MLP neurons of a small language model. Each row is named by its layer, matrix (down: output weights) and neuron, and shows model dimensions 512-607. Each number is 50 + 15 x the weight over its row's rms, rounded and kept within 0 to 99.
After each neuron's rows, "fires before" lists the tokens most often just after its 100 highest values on Wikipedia text that the model never trained on. A number after a token or word is its count.

L4.down1384:37 37 42 77 47 19 55 42 77 40 41 58 36 46 67 68 29 65 66 49 38 73 74 57 79 64 97 39 39 52 28 53 59 70 57 42 56 75 40 69 42 61 50 62 55 84 60 51 51 51 43 80 33 73 58 56 34 57 79 78 64 59 31 53 55 19 32 43 46 34 46 32 28 63 42 49 48 57 61 28 53 52 62 55 76 50 36 55 43 69 58 46 57 48 44 22
fires before: "8" 22, "9" 18, "5" 11, "7" 8, "6" 7

L4.down2176:73 43 47 44 30 58 58 61 71 46 44 33 49 62 57 60 39 30 39 18 35 56 56 32 35 45 40 66 23 97 66 43 61 35 66 42 40 68 46 14 53 31 53 56 48 58 71 62 46 48 59 46 25 58 66 29 65 34 44 56 42 55 53 60 30 55 40 53 55 50 72 61 54 42 43 28 20 42 29 44 55 31 63 50 99 57 43 51 59 38 65 56 46 78 82 50
fires before: "\n" 76

L4.down705:33 50 78 10 44 33 63 27 40 18 41 42 23 70 25 65 61 60 72 08 39 63 46 74 45 49 31 62 56 53 42 31 55 45 33 39 24 71 59 38 27 50 47 61 47 37 52 44 60 32 51 40 73 34 74 60 63 36 46 57 67 37 54 60 56 46 46 49 49 57 48 54 47 48 26 37 64 67 40 51 68 62 13 33 36 41 52 40 49 32 47 43 66 57 42 35
fires before: "\n" 78

L4.down1767:30 57 91 48 52 82 50 54 47 80 42 59 56 30 38 29 52 45 40 32 62 30 55 43 30 47 54 56 62 60 49 20 52 50 55 66 51 91 66 38 57 67 47 71 35 45 46 70 54 45 53 53 60 71 70 41 73 81 26 80 42 54 23 42 44 35 45 34 31 55 36 74 51 54 50 72 50 28 07 41 53 38 71 74 44 51 65 50 66 52 50 36 42 33 49 54
fires before: "1" 18, "0" 17, "9" 15, "2" 14, "8" 9

L4.down1080:73 49 75 35 66 59 53 43 60 45 63 27 57 55 57 48 58 41 35 47 42 62 49 53 48 55 24 54 59 53 50 42 73 66 42 43 60 33 58 29 66 52 25 51 39 44 46 27 60 31 45 50 38 57 62 10 51 54 55 60 51 27 50 60 18 29 20 37 44 61 54 73 67 33 41 40 44 76 16 52 34 38 52 55 51 66 12 45 39 26 44 52 34 39 66 52
fires before: " " 51, " as" 7, ":" 5

L4.down336:51 24 86 55 65 73 51 66 43 74 69 55 43 38 58 23 25 61 35 30 16 55 38 38 27 54 47 60 65 29 43 59 46 30 40 22 38 39 40 31 36 40 80 58 67 38 39 49 40 64 60 29 50 48 33 33 66 69 36 65 46 42 28 75 36 41 60 64 53 62 52 31 41 50 46 04 58 42 27 56 41 38 35 32 71 54 42 62 61 22 91 46 50 59 69 54
fires before: " " 56

L4.down314:47 35 53 46 37 46 44 77 70 59 42 19 29 63 62 52 65 46 11 65 47 81 44 51 53 35 26 57 30 44 40 68 54 53 33 63 52 63 50 43 33 41 43 34 47 53 57 58 72 59 44 52 39 70 49 48 44 56 78 62 35 47 59 42 39 33 61 48 73 35 68 43 70 68 63 58 42 50 39 66 37 41 38 58 68 81 37 52 25 61 43 43 67 38 64 34
fires before: " |" 35, ")" 10, ";" 9, " " 6, "%" 6

L4.down699:62 34 40 46 74 47 32 92 51 20 57 47 58 77 60 44 37 58 46 45 55 63 58 39 63 42 40 46 44 69 37 36 81 46 52 44 87 53 64 46 59 62 37 51 48 56 74 65 69 75 39 65 60 51 65 30 43 65 54 66 53 61 60 38 14 30 41 44 63 84 35 59 40 34 46 43 45 48 55 73 55 43 49 60 23 54 64 56 53 26 24 23 64 66 33 30
fires before: "\n" 62, "c" 5